Weights of a small transformer language model.
Architecture: RMSNorm before each block, rotary positions, untied embeddings, normalized queries and keys.
MLP neurons of a small language model. Each row is named by its layer, matrix (gate and up: input weights; down: output weights) and neuron, and shows model dimensions 256-351. Each number is 128 + 32 x the weight over its row's rms, rounded and kept within 0 to 255. Numbers have three digits each. A neuron's up and down rows have the sign that makes its largest values positive.
After each neuron's rows is what it responds to, as a language model described it from the Wikipedia text at the highest values.

L5.gate374:144158083142117139104154072131088099195110182061155189055088116148160195134108160099097096060097150086105144127124048124161104138167110129119124167090094109098169177191130099034080116119105100102085142143117092131126194162172108132084163105158087183129108124057087142101083100140130142125
L5.up374:094138118059095117150107082164118138111146110177117161136143147057125090135108170196122148107104103117128100152098095159153107147114117149125088122156110154181108187115146186143066110109151129146108118128103088120092168138135120111140164124156143119116194108155132095123182113182080125130
L5.down374:170090117085166148091131164090088146090087163138123088121159126116119143117108128126117126112216115174081118085149137126126153187152163175111139161140132148122124107131162177126165077110131145072110099136134173148147096093153180142155125120126103086164056113109116129138124151125111132127
Word-completing suffixes. Final word-piece that finishes a multi-token word, e.g. coast-al, neighbor-ing, drama-tic, You-th; also set-phrase completions like "in order to".

L3.gate765:114166177145072104130101073105146110161165124104178143082109121145131157124083136158142094119098098122227167144127098212118123120124122148113099155179145100172143099141136158137139149182166106124114162134134123150138062183125132168233080080170076103129151132074172087095124081104103105143
L3.up765:091102131097145131090113153124163124162179136153175095145165154094174097139155131105150072145148140155158102124094123123041176155179137138086161119178183072198134130093144138095098152099108094110145179146109169077179100172146122022149105111148160139124145160113114122176157184173119206175
L3.down765:162111125079148143134135143124162114184177087104171066131115153128184137153127138136138173130161094136097141137187116150134131049169112111062140100096108121144077089057088147124156099081108144170133170060135145164116123102106140111138125029147146134143072119134182125127100053126075140139
Heading markers and subwords. Opening = of wiki section headings after a blank line (==Teams==) and table-row pipes, plus mid-word pieces of foreign names (Can-yo-n, Luc-ha).

L5.gate90:139136140137113099116129110144093145150101186147116172214101117127131122164168137125176145105165116175109113110148129091143130191119083141120121127108107156145130084152137094190091097102162101093134128161139125151086092153131103134091108134154140128126118187153145136123111081136072065079
L5.up90:064104112136170125126165091069109183186134142147144140160133128137084145149108097085103133186131130159124149179076129134149135163089091099121128144133147131080157182157123165191078097201130128129134161143118066132148168164176151135153148075111146118134129121103151112175208113146114116132
L5.down90:123130133113111146057128123144058098117107103074154069166185138140133137106145072102137163130126143114064085134152154183105111110130189132106171117076165131073106125153141115175132093161090184124108153093132098110076107141159071127152149071173183093100124165133148109109180101079121124065
Adverbial and discourse phrases. Final word of a time phrase or sentence-opening connective, often followed by a comma, e.g. for a time, at the same time, Today, However, for example.

L7.gate266:093169163131115117108107092165141111122112122091175087169116153122071095126067111134157129135095153137101111156190166129127153125105150125090132159102142130063131132177119104109121151141072170099160175147145157131104144127118085176128140119113179155167096149125194076129123105124142155077
L7.up266:059176120100129176084128082084093147103160130159088094088099091169049120161192138146169100115158161177132141128088089137174124120098157177124115125124169151093143160121109080165061111118126101085182161125148137108119129096142130136156132103130170122123135147143137127137129082110168131124
L7.down266:130166139174129063093108150136138136140135134160135135080142139121095126116101065165146097146194111107105073197143142098146151095135152146126123149093143149116101129133071137122101059119138169092053173147133157060117102126126127137072189077148189136123124186115111143164166112133133154116
Career duration nouns. Nouns ending a time or career span in biographies, before a location or role, such as began his career, spent many years, for a time.

L3.gate1:147159077089088152132096110124105137119170128165206112075152138129140140160155158152113113142108169156160134110116111131096117102121163105139123121117153109138131157120165081121141109126159174087120087191121116109029085144119118180120087145118068186149103178127129140133118153148125125119
L3.up1:083155133152103144116117116157140106173110150130152134117165115146094125115088104119091153146186151136153102133079138097143107120176086115083126106104173104116152175113162132081134057111110152103106034200104161134076134085136114173100102171089109107139138143165154071215169191072138130125
L3.down1:160190152134145115159139141136127133141178137113086133084143092092104089156107140127039153112126124142104084166104139121128173083106090125177125146124137152108157175179093113094120138165140159084077080086116137134164119063173152156127110155145138134180157155124134107133147118072053148163
Prepositions and at-fragments. Prepositions linking a noun to a following place or phrase, especially at, of, on and above (Battle of, coroner at), plus at/ar word pieces (atmosphere, Atkinson).

L7.gate957:088144132168086151097163157152206075095146093103185136158141123119103146131117180138133149104149143148133106085095156161054092137095154102126113122092083096122067125128189125084132146054146097201158154085118087114165069162121181150143140130159178176091140114158114130091095127108170089119
L7.up957:141095171172158151096117175142161123147081122121134144171127102140078087116083156131124143051107135138151171167075120144121081147129155087154056087192122142090139123170141141141137112176104114164138128140059113115123088147109175045163135123137117149068144126125135051089101100153148100139
L7.down957:092176093146143078099109119165148078158112132097195138144133170140100089136128136106151126129142093148081129109158127107075127100184132107125084112132150134112141111120137121123112115127120099148104167121061136145131123078121106127131123133109121082080077117159169107072129123146173133144
Reference back to a group. Tokens that point back to an entity or set just named: a dash, parenthesis or comma opening a list after "two groups" or "two brothers", and the words its, their, 's, between and both.

L5.gate35:140139126118048138138188144140110149159098142113142104136136110166127074135129083171195139181192104112143130095170173158107119154172093060084058074114099149126091095159130096156154192174099144091154127162131072098108107156129096137168134126214079112121132121161137169075162132107120130152
L5.up35:148067145123156094139139126090100145115184125137125112166196105094129124113143104192098157110120142138129122117090107115056107128118113171177126140189082116158097133076141145098100158112138182214157170129143135119150111178116115089156107123175149138168122121121112158104121156130147144172
L5.down35:154108160172150071143202124132174063124157119131133104130096138139091102139112119102113099114060178180121099122116077145096125165140133080132112123137186153137126092164134082105115130151118080193119133099151149107119164104117210168124113174102124179178164121115147093109177168099128127155
Range starts and word fragments. Words and symbols that open a span or value, such as from, up to, between, a minus sign in climate tables, or a dash in scores, plus mid-word pieces like C-ath-olic and st-aph.

L5.gate794:118150115136154088082104168126140127122139110133158135192104147180127114125088115130131147184139096182065088127135156107091110143094103105187145071115120141181088130115137129156152121107121162108137197089128076101138101115159153141152164092127099146121148193164107125157126166146113139112
L5.up794:148135138178130104161094158148171156145103164075153130079136063167121104152091105137090095081122201127126136157124077154004157140127204119111158174118119186094155060083101084119150071105141121079103076135117105146121178172154107160142191137136163156067151097106135116163192144136161135094
L5.down794:106123080152102178102138058093149153190121121130157160131117134066121094113069089108100117115129184083184147091127087171195124143086170146150110131099164072152159148091123132141129087096123154129133090103106066157100195105139108131145100143089117168114080131143111152106125075107109160097
Abbreviation-ending periods. Periods that close an abbreviation or initial mid-sentence, such as Mr., Dr., No., vs., ca., a.k.a., and middle initials like E. or W.; weak scattered hits elsewhere.

L3.gate657:130103154079105156161153195118146090114134125142117128134125145128116109199125126151099107085133134099114106118130198147108064167102089107162128114106052115168122091136141170105096162124142121141167145097092135138085104111148153181123142122154130196156131128099085227145152082145155137132
L3.up657:133124112113125075110094122103134112133106113079113140173114079123145136106092119106171066189146154094187138080120100111166066148146072121094112118096130090129108097131189176196200111137129142102122154136048139147142152203069126150102108063136029107143151138132138104095169145147140082081
L3.down657:075085117082137115117131164122092144171118193127108087167140089096107087123165141083102158071154154141147156114105120116171161044121108085166116109134101184128156142103137122100163065141183155146131152123125141149064066169112127172169131081185136153115137123147137127140129150107121033061
Year/career header words. Words like Year, career, season in Wikipedia section headings and table headers (Year | Host, Club career), plus scattered word-final suffixes like -ed and -er.

L3.gate951:150134111130157123112121042105138085156099137121154112121153100144143101152152148156112139215171072160107149175170113128107102186169189184134115177118097149118108123177142121132146107155172130183060175117144165153158125103128098114128153072139118169112105157108128146081120066164109117075
L3.up951:177134151028141106130108073117142113095136150097148145143116135152097147136120147187147127094136110111082137141110122110140132114105085087075105200095085100095122093097080144207158170170118109115071131098116117149146153105085138083128129089169121078140093135154125139117159140122155153130
L3.down951:153127159111148087104078067127179050094137108136134117179107112136124139122137116070109147161115109129142122130147160117165133212100129115139128103084148152131133141106112060147149164168121119177133090143089105146136135092112121099148146137091128148081170116141128088106157097123081118175
Institution name completions. Final word or word piece that completes a multi-word organization or publication name, e.g. Financial Times, Christianity Today, Historical Society.

L7.gate68:162127143124098123153193196152173122147077098151101168082129134127133182103159091170135092130133089127138122147061080186081086154119109138170096172155103146079055145102097137090106109136104132144132101109111114136133082123130111121099084104145127091136150132116058111082121109157133153103
L7.up68:128133135207144086066118127146161166109055138137096150157081171153093105150112092123092102148152139155107099119147149108137139092163131204099062147143076159069105150170135072131051107114142112137166079108076141118100131125068194135112162099151128146170167130091171152113176166087131143179
L7.down68:132163141169141169104128115123119130143071183151171086135116116169129128094116160128101120127168135155108099131118182070129084162100103134122104040103180106117140132092141082162113101104183178137079133177097128120084135144077092096166119151168120126126143110154126039193116111084183094117
Complement-linking prepositions. Prepositions, mostly "to", plus from, at and in, that open a complement after a verb or noun frame: "range from", "peaking at", "objective is to", "went on to".

L7.gate432:197159119095111167157084171130124140208125133146100120206108188160131171157155113123090187134125148094121137183143108102136105100133106125165149042152075112092136162183127085136062087111177151099137147188155120123095071116148132145068068113138128194153143173144171128133076185119142113132
L7.up432:145105140083078121101072088130093124102134138085121157160133168150118085188112082111105169154167102074168081112170092107089148149085152140128151169132138115106106182116104035101164142089118141139112111148142149083134081135126119127151164112069068123101125090109102096100149157155100105149
L7.down432:103207151154139058151156078132093106161112103112175118126114120089090058125126118115153127125162159083050171098090107130077154121076106117149079177131095078126116152154127159118096201119255136093123115123184157119061144144178077164127146141142129118112119104111176132208178093107126146112
Preposition in linking phrases. Mostly the word in after a noun, especially in titles and headings (An Afghan in Tehran, Clergyman in England), plus League after Major and mid-word fragments (inferiority, percussion).

L7.gate339:070221108131128095167071081176122158134095166121134131133161112152161161145138115086110102114188163095100102138080211084148139100103153131122125086123112183142125139061094136165082145142181049139111101169115111123120163159099083154162123073092194137144153100119164205141119164169124138157
L7.up339:159157136151178113058077153160103186095152114084187096134121067185097122117162065093187139159145121095080186098068151164102160102160135120124141121145186112170168086145107183174097140110168090106123111208110138141095145158145071062111117161126154176113171045129088121116108160190154128093
L7.down339:177129111155095089084149127123148109084065126125123171076144171159117086180070147139125080192163125111107098102119163127119159105200130127112163120075143102148123154115166108175135104084114152094125089203091210140171063075135090128126099143104126090124104101087070157116159117146130184128
Relational prepositions after predicates. Prepositions completing a relation or membership verb/noun, such as part of, merged with, belongs to, served as, shares with; also closing ")" and "behalf".

L3.gate106:120112096164137156122130079111059110087060167172150189085123155098096199148145140067114097011112109063141111117090151096134108083169130171098125106155096118101156118119142133146104136083109104144136147150205135103169166141169139131146143100185176164174107172068195107066138052156122088182
L3.up106:165100155128150110142164134100045130112123132193140081172092153114131133158095163114090174091143095156067109090120114112139126070127071123169167169128097194121143131090113129182104151125109133129145122107080141060126113158183053127185078133114109142117122141092124130126198089168110126183
L3.down106:214128121152144140095140131106151108107118151209085177112097135120130140111093109127160111146049131083136165134062173052115117173169063150108192097078133123129159102143118100090177219123179138126099097192095170142119117090167134106164108116042093116110181108127098143085151124102084155160
Of after group-role nouns. The word of (sometimes for or led) right after a role or membership noun linking a person to a group, as in leader of, coach of, member of.

L5.gate398:119161148160113146160100130112176133123117168085169142117092132141100128151143167077139079175172117153110116170131146085129139128103142130172068153076157204119144128111165143156148125142137097118135147128063116125100162210112123088119034115160143102142182139108125095115073114125110128156
L5.up398:191091133125128186154145142159068182101086117119111095109089104154122089118126112100135141187123118124089132072081154060094126152145127165156092099109151100125111088138178063095122113150129138119104155119071166144111149098119096161155117180153195124132154107119152081158144195178152187092
L5.down398:118161121108113176121102141109141184160156130103097125107186161138097052188091122130127123129139145036068104117103123088123144148114196174115113119134108127115108161136132176117118125170145133090132144189138150112099161130171084171123107102129129185138149127161145144103134104109163134121
Copula and role linkers. Copular or role-assigning words before a predicate describing a subject, mostly was, as, be, been, become, called, in biographies and descriptions (he was, listed as, to be).

L5.gate258:136107080093080153096140131146117088148168070158138119179181118132111169125132121101060130110167117066123180169158090122090173145155084132097131154081147136034148164174094133209164189127082121135173163119137066179198065134092153124092097143112072059154169067115074148093151191076135159100
L5.up258:147129132097114134108187098116152104136113079099146138133130089081177142096136110136118098154109137183155157132087122139134092144079055126100145112139156134242116102130078100141167138167073161112218106110119076109128114169122138142115126155061114149117165111122096143173117162157116168149
L5.down258:176120116095180095091103137145155045128165110133127128195098145138123115150079108123140087148153121098120123117139160148116134105122154112085117118111157188163079127097131124125150190128127171174150148177115103109125138110069171118087127187116107116111088126165119167169059162123134054133
Hyphens in table separators. Hyphens inside Markdown table separator rows like |---| (election results, sports, track listings); also compound hyphens such as co-led, single-lens, co-writer.

L7.gate103:141145169208101157193165115148125131122071105145082094105122170106085070148170003126212110152178124126145086157129136138142119132145085123151105113145082129120065116153141138068113119133078151160132154146105096088081172138106194207094054094146118108115126175150171100148155111019129137133
L7.up103:168144150153160146176099148201133119066107160067154136192163169134112140100129196147206186129119078136160177170167093115123119111069089148120085150168201112131133173093086100149105092115120126097114155122084096163179144111117124173139126064184062115092102192199155165205102149140135150130
L7.down103:142147160146101142109158086169176095138070151146138111162159127180144149128100155084191129087125125116146167157146157096146134109099092126164137120174079090133146154178068093142114142152128143103186140129130139127144069122057208143107111110118127128065109162135187139113143142128141148077
Table separator hyphens. Hyphens in markdown table separator rows (|---|) right under a header row, as in chart, election and track tables; weakly, mid-word name pieces and "well" in "as well as".

L3.gate51:141084127148150087105144080119082129124094181065116072116113118116164164139128189127126130057191163121114153148092092123106116191082134095147135193159143152129109150113178069130127125169128117203139122130149121122113110145133129127096138152108129118118111151127116039136116160188169097161
L3.up51:102096099110160140156123122085096112173106107158090138150130096103148113167070158116076084206143122079092136083113082123104119145101142159191138107185147110114118134092160123096095160152089135152165062114164142115100131128140142114108121141128126168150098110153110051153147143115187110152
L3.down51:128095123136154158087144061080123146142113151144094104159082089105190133076135185114113133124161140131094112177131124111163097160120142137133135129161139126171125088163221067113125157150176073151168102124086104135144146122121062177050184111118069098101120110183050127112086060160133073166
Right and light-verb idioms. The word right (right-handed, right side, right now) and verbs starting set phrases like took place, given up, gives birth, plus scattered word-piece fragments.

L7.gate788:118095162076092104206133100106217107126094103111120100115135140172148114131178122140122214169155159083150169133163110124127120183074149091144089197131160115087081107183182125132164141148102114170190123168114139146091112098121164087138118169160185118091139139116139145113146121129125111133
L7.up788:125183146130109126116150038141162187100077103178130145128095163145170149091090061129135174136127124145148166159161147141143114115135131081149116139151152053185153073188161052125127111105151121109112084067172145148101099132129153105128140102121153122128166130151205124094130163113118163173
L7.down788:134103120104093148125110115162147071094098132126176089124173152176151068132090102119141142150117160082133163129137157124103218106169153062120169081114111089122181135159149210162159162162161079116122117112196098093085168172170177118124052125136139091120194129080161155086156062131159148116
Media and organization names. Tokens inside names of broadcasters, newspapers and agencies (the BC of NBC/BBC, Times, Department), plus nearby words like booklet, letter, newspaper.

L7.gate167:128128098147165149170123131153155127148111133095168153146074092132173149096129168140098072177132114075156066071128096150159093116090156152071174121113106140173111118095110110160165087122160106097130101112152111161101142137164117150120103114166125142115078182075147130079180139127112144060
L7.up167:101112123119173131067133134151187144060138193131098196120175089123124148154146102188135142142160092117188112082060183159066068101140093114132124098145083141151138060172119126148153081143157140107067099133144083136156190145142187081125194158138122178165140139129065163089093125177168103139
L7.down167:110081102070107177124162095187071116118206113130184156137195108135164110166119071090081134157146156105143156119132183095121117140054130137154141159119169141118184114128098157107134061142161156139163112076143058159160136160157174188086114110175145120119135139105148108235196092121157190146
Abbreviation periods. Periods inside short abbreviations, mostly after a lone letter: d. in death dates, e.g., i.e., a.k.a.; weaker on mid-word pieces and table punctuation.

L5.gate574:183099130146112112134115084118187113164132112159133102142092115067144128105138163152096125157128118092114102162161094151128148152087111084096110123191137144179121124107130180134105151052112160158155123170073178111111140119112111107087126150136158111164156113099153125207140139149121147080
L5.up574:142114150088200136185117128133025185154121078108164112126089103185172115139149100129160117135132082155115137107113139127089127152159136149145144177121104113110125166147147119099142135129072159141173147107126103131137132169109126171029110091119169095099027125181178117095177089119071138177
L5.down574:113087098111058138131147133120127146081113135133077189100127106088132157135146135151103157182091169033093110110152115134153060153088154111078112111059139181097125106135129125114107141172049124119116164128150152073122179136163117137164053119124097114108185139142090113134108208127113049108
Possessives after verbs. Possessive determiners (his, its, their, her) directly after a verb, as in started his, selected its, brought their; occasionally mid-word name fragments.

L7.gate94:181203125108099165147100135130120143154113136121112113141105069055119142141156176116166084157117204170147092087150115128159147149113120112155114122099069167111146111091148140159190104100201070149144113111122084152120166146128138122067197123167168068159122068160142126135112136143122115084
L7.up94:082153119126102109103154116070092041108117097085126135139188129136091169171169121085116123168184201135126069134081148146120142107109217111157126155096105146170110125164131119178097163167090121194082116154101112104107110182142150082147163106096127101102122073130105135135119094120126147074
L7.down94:097116093148134131096123132103132151120104207199150111167177165150161163107057103103181132156101147120134139122118134085142165146143182172142139168099146115129184145113176078044130139194180162191138119171164042122179109118148106086114166083147116116120139102188149127124118066158084098147
Transfer/assignment verbs. Main verbs of transfer or placement, often passive after "was", such as took (office/place/care), sent, given, appointed, left; plus scattered unrelated tokens.

L3.gate750:058104139112164140137107134142180160100137111100121101136142085064196110120105127141161062106137107102095093186141113133126113133131101156088133134153121137173105108161190124124094175137072196134071160106133102162098123128113057151148074158095075106140118162144142160100168050113143123092
L3.up750:123133163133078102113139143111120090090112072135147102119151162148144116147143136074166156153118134125097166121130068157104099062165143131099163096149157120062145120091134085112195136170108130183109175115178120144089098143090074164119085160168138148116118079174160143054091111173176124099
L3.down750:130098196144127159141116169103150175109136135104143122095175123095088066155085130118186103109160124157097139142140152139061132119113144174086119176163172110171146111085170129147113157067093161146114167060110072168175163100136112153118130092051067129098161115069179157130139118165132169097
Word-joining hyphens. Hyphens joining two parts of a word or name, as in god-like, one-time, Nam-chul, or dashes in table separator rows.

L7.gate377:124148113128178114109108205148058188106125130127135119158184121104083147076095121151136121148085102155081120096113139080152100141065126158120140149149089119178112110131042141117110123160169086127107188120129143080185108114095145082141121133180079201172125131156098128119129173076111113098
L7.up377:147084162116144160129064122088081095110126093106102148114158111197134131038148135154106191089145129070135110158097162129126109124076100077112068122169100174124135118123133065135108202120124108129177105107199126132120108084169088123143165074093095080101118182112156130103134175148134135158
L7.down377:085094152129198154111142107126140161137123090177126171107117110157147121171142143148189084125108107135100157122109119102166134103168157123120090133113073149132136133126176160111078199155105119137171114129188076123145127111073132097115143161104123173072157092147066153117096077127113149108
Section-heading opening equals. The first = of a wiki section heading (==Artistry==, ===International===) at the start of a line after a blank line; weakly, other sentence- or line-starting tokens.

L3.gate899:159163110119106062087115141127090132125105133137169107124126103103147101126114078151127078142137171123128112131200149154125068131085129128095079150050159077163177197122149116078127111120107085038178094076127089166157141120096129125115178155074156084100121115096094072129129147144087102113
L3.up899:131097134103085115106142118139128152168142075131085091168111066092095158146205073220157084143128105136089132091173109180154042136120053114129066150080147123124072141111148154127083117163077120076198108105106086175124123171108117144057113125086137086145103094063175107106058159159084143144
L3.down899:183155153061125151112104091103117115127159119097164093129198107136139122097162128127123133129163103181067157168205168121114105139113143169140116116158140150141113137135137173130150144112131222145131089197134138140113115093104108218166128147160147142179151169163207096085157071086128142056
Word-completing end pieces. The final piece that completes a word or date unit, most strongly the s of decades (1920s, 2020s), adverb -ly (badly, deeply), and ) or | closing years.

L5.gate1011:107101148159167073123142094137082164158154125139163126119146126182105149140129101146119088140102120111103176184108162107067065143131130083177120105151130111127140112087161118178183144142131088134076123136141105106176111130126145157159157143140148117092146149135137031083211145136061141118
L5.up1011:066094124083107089127117121169120146129116136060176159191185153132120118129126176173142033178131152098089116095092160140086178123140169179167111166142149106090161163109111115133113124150140068132155131111131071146141143061153131122141187124170107154131170105181105128155116099078088096142
L5.down1011:059126134067104126094070128172203138140103106096123172132108126100112171191123139159152059130179147149145165107113180109147094126090131124081133131126122097111149110102151123167101120149145151100156124136147173136095104109131178119088166169073167088127171144142128131145111180110166104120
Word-final pieces and "This". Final word pieces that complete a noun or adverb, such as Detail-s, Likew-ise, After-wards, plus sentence-initial "This" and some commas and periods in Wikipedia prose.

L7.gate71:159153112107106114116120135099139132161125217139126157188150092140150202136087116162144132109145190060106155118154154139135172151127107173149088140090190138130144140182174115070080096124193154109094083126128072056095103100121118107142215160119114138111081096107091084112111131181096141086
L7.up71:107097128116091147154104141112090150163190104089129177139133174168094158159144167075085141182125124103129168134092153194079154152127146135085122151103165125113128079134137124092122152105132022098134134106172103081133150140168156068143157142129097217174183104149089152090104169138135143128
L7.down71:204115110125121110167086102096158132146070159121099106134104091114226120167069090150118119127129175085101145157098140116129117153011139144136115093103145105098143160116135103133101172135157150171136090115116120099134104074179087206170154114080120097105105119113097188154129070135118142101
Adjective word endings. Final subword pieces that complete an adjective or participle placed before a noun, often after "a", e.g. ang-ry, rem-ote, reloca-ted, surviv-ing.

L7.gate627:112120146078113112080146210143123153129160108110109153141121149092101151170129115129110119154135103064171108193100077132142104130150060172125121124138166115119110154148152129152168108102109145131102133177114133117161114084098156178119087141081116068135104104160099162151132117155120175072
L7.up627:144136109089138162160182124105118111117137185069081140107074068137071131127095111116135137084105174123159126107112000094125089117124150125196151084162110171080133149138156139105167155145156132160123119144140139171093160138131102115139101125132098201105183122132129172090178135073129146055
L7.down627:047133131147184171111144198109147128139048132140095154097094097136140166092145094059140159171070150153094135072124159137137079103144132148193131124155143116181155141106134126118155075116134087101101153119154138118163184103062135100131141122158097115120145099156132045085110141090149133118
Start of new section. First word or word piece of a new section heading or of the opening sentence after a heading or table, e.g. "Professional career", "Statistics", "In this case", "The", "This".

L5.gate50:222104090103147136127168133136150132196156074148167093106128162173105080097203173144146103111095098134125141123131081132109076078155097143143116117153209133149127156096139132099112150173134196105152133156141097140079180103111145131132074097108129078167063137117183170128195088109108145139
L5.up50:127101086178226128092111108129112106150120147104165122098103115091123107136169217197121085168085113087117139143110129126110160109177096102096162154125197146198117079096123093122144152155146114116150113126133144129163176188150137136103116119175170139126072127137194184113101163085090111090
L5.down50:105066105149092164110109135149126127148108125090122151160150138094168123162166136157113143085162146100117129115094163105154092147115173068145147178110087114140120073145153085106149165085133113163128082127139107094124100186122153063143131122127134125079137113134109060144132142149110150128
Wiki heading equals signs. The first "=" of a Wikipedia section heading right after a blank line, as in ==Early life==, ==Career==, ==History==; rarely other word pieces.

L5.gate751:118115107145146135123152106138146128167150097135139181131143173136146133077092116121095126136129169164158088112129153078165120121122085125102148081157137052142091106112163148053075139110177172108110128078131137135131151128124174181068110128162113120135105213141136075167142075180110136110
L5.up751:114136144185127159140178166120161044127164162099129130177146132185100106114119203187138127104151153135125117120132163139124129103083123103063092092108153069112136127087103150120158110139215184104186117135065087131138142155146163157143168171136146104102148159075142076119168104166108103091
L5.down751:102093174082124157141165127097128157165116046116100178098130157183036145125162110156153088057153165148168098155167105099188161083140151175143154150128133143130119067138123124185209122124127100071126119160175060080102148124148111081071084101129090144139193135121110095123176128053097131157
Table column separators. Pipe separators between cells in sports roster and stats tables (after GER, 4, 232), plus colons after team names in match scorer lists.

L3.gate383:098108140136153081147137095178088189146159106042111172106148090139158207118122149121126083130168128159129086109103104096157084134059193194102154124150132126086099099074068148110098092125152154143144148090131071206097134151151207135151085166131148127088137104155159150143194151110158150112
L3.up383:159156166173154131117142148134093098072114122103142105107121192127082147151206119095185074135131149057150141190148082124110095138122093136155136170110079115128117091118193104142125146140177127115118096095130131065145139101106175095172105220076111093093173149126085111116130169119159082135
L3.down383:103117057089132140107171150207184158161118139130111140105160159141147145112124136169186127119143110210122092128123097121158155185019126142122057077155161150103153111142080115143141136128125138137140151138125116148122173136139165120077111071130161101135152156103127083168162097144140115117
Mid-name punctuation joiners. Punctuation inside a name or term, mostly the period in abbreviations like St. Louis, var., Corp., plus word-joining hyphens (co-founder, in-law) and apostrophes (isn't).

L3.gate181:134155162107097121126142125171135139211111121104146114104062111118154214120114086148181086104101146098126133122094134166139223158136174077141098160142120094122122112124137165149138105101150101170112066121121084108142116185113142128132157103170142153132100112152139099086084144092121197124
L3.up181:129136133120085136126147120163125138155114158151177075103129116150140180150089091140202084148121142153134134112126138161107147168167144101132100133109148136111158176135093115138113146108121095178070113126117115077152168124177077139148195138170197177138116150154083104074140153193162156120
L3.down181:149083134168184090148102139202115120127119096123143102114083139161135103124097130120153091130189136109075149122117123085111131126073105133131127176111102159121114100097166084152144141150127122102160103128097131119138143126136129119139154164024140135093109127103173114166131074108131128143
Noun-phrase opener. Articles and prenominal modifiers opening a noun phrase, especially inside parentheses or quotes: "(a club", special-ized, his own, the same.

L3.gate811:051170167104106131186175120167137104146096166116180142139134184094127161161138069097112103185113131176134142139129108150162046133132121125132161154145072130101143150068142074125101135123099114138216154146192143134115174140117092176156136101161177122162098149122179176148148216106125167137
L3.up811:139133128103099122149090185129147130146149135168125165168150137150145128179172160122140107120131125118123062127213137173080157177106103165127140122132111128149101058128109152113098102054107161101181085124089240120069089126037079140194148136149167074167129136130124065154135168155136188124
L3.down811:142149164123046169103058150104218110120098166155079146101094133111116151054150083121134125162123096130123129225112169136152144111130109122125134136113158112103131207150112136094114177142151152116117167134135167158194125121116162135097153092091188072088108089137135146097158141092129098157
Destination/change "to". The preposition to after verbs of moving or changing and in ranges, e.g. moved to, converted to, from 1980 to; sometimes from, into, or year-range digits.

L3.gate202:089132132053174156122102107136096103074087124119232169124118107115162111075123132113080115140130110124119082162115104112105122122127107100174122095107155148124142156147106082113121181118111142089191164123131130096103112097088152094125099111115108170119153150166154192143103162114077142149
L3.up202:086142140085109135106115141174144146117109132147215096168113120094158074142127070081061092096130127118174128153146072145178058134136127104127162130120100091140068155180084082219131219074147137166121142162168144126148124131113080152099107108157117095133094115149147098095147101124171129145
L3.down202:118094124065129149093129139112168132186118134139113175129204147105104071108152113076156040143113181102115084163115126062113108136170201167148120090091128121170158134128068125045143098137118117112084119151192119153109153141086131133120139178164110135099142155091169147133175114138153128155
Range connective "to". The word to joining two numbers or years in ranges, as in 45 to 64, from 2005 to 2015, 1 to 6 m, also other function words.

L3.gate696:044141102129135136116114111109164162110087117117129120144144106185142195094139058206121188125133177182174132097176160115093109133136190119169072141147109136126140116158184137161153168072142140086156159108090116146104120185123155093136169140114152156130135145166149102123128114079162145092
L3.up696:095158122141145149142129112108146161094051145109122146126112065141154174092116076144097184145113115173102152115141165167096111114128169148147103179170144159111138173147164160140164127112116126095127186123152168148161114131153093171177132158105135106149101152103121154161098097151074126079
L3.down696:190123129068160147109141095129111121087118105084113101108067129124173131134128128132132151139143111118141143125078156106164182130111144119166094133151106162114100137114167097143133150110108106154149217139158158157125150126155105147133180138124122131136124150095158147139084092096160132126
Possessive markers. Fires on the possessive 's after a noun (the show's, the album's) and on its, plus some word-internal pieces like bal(cony).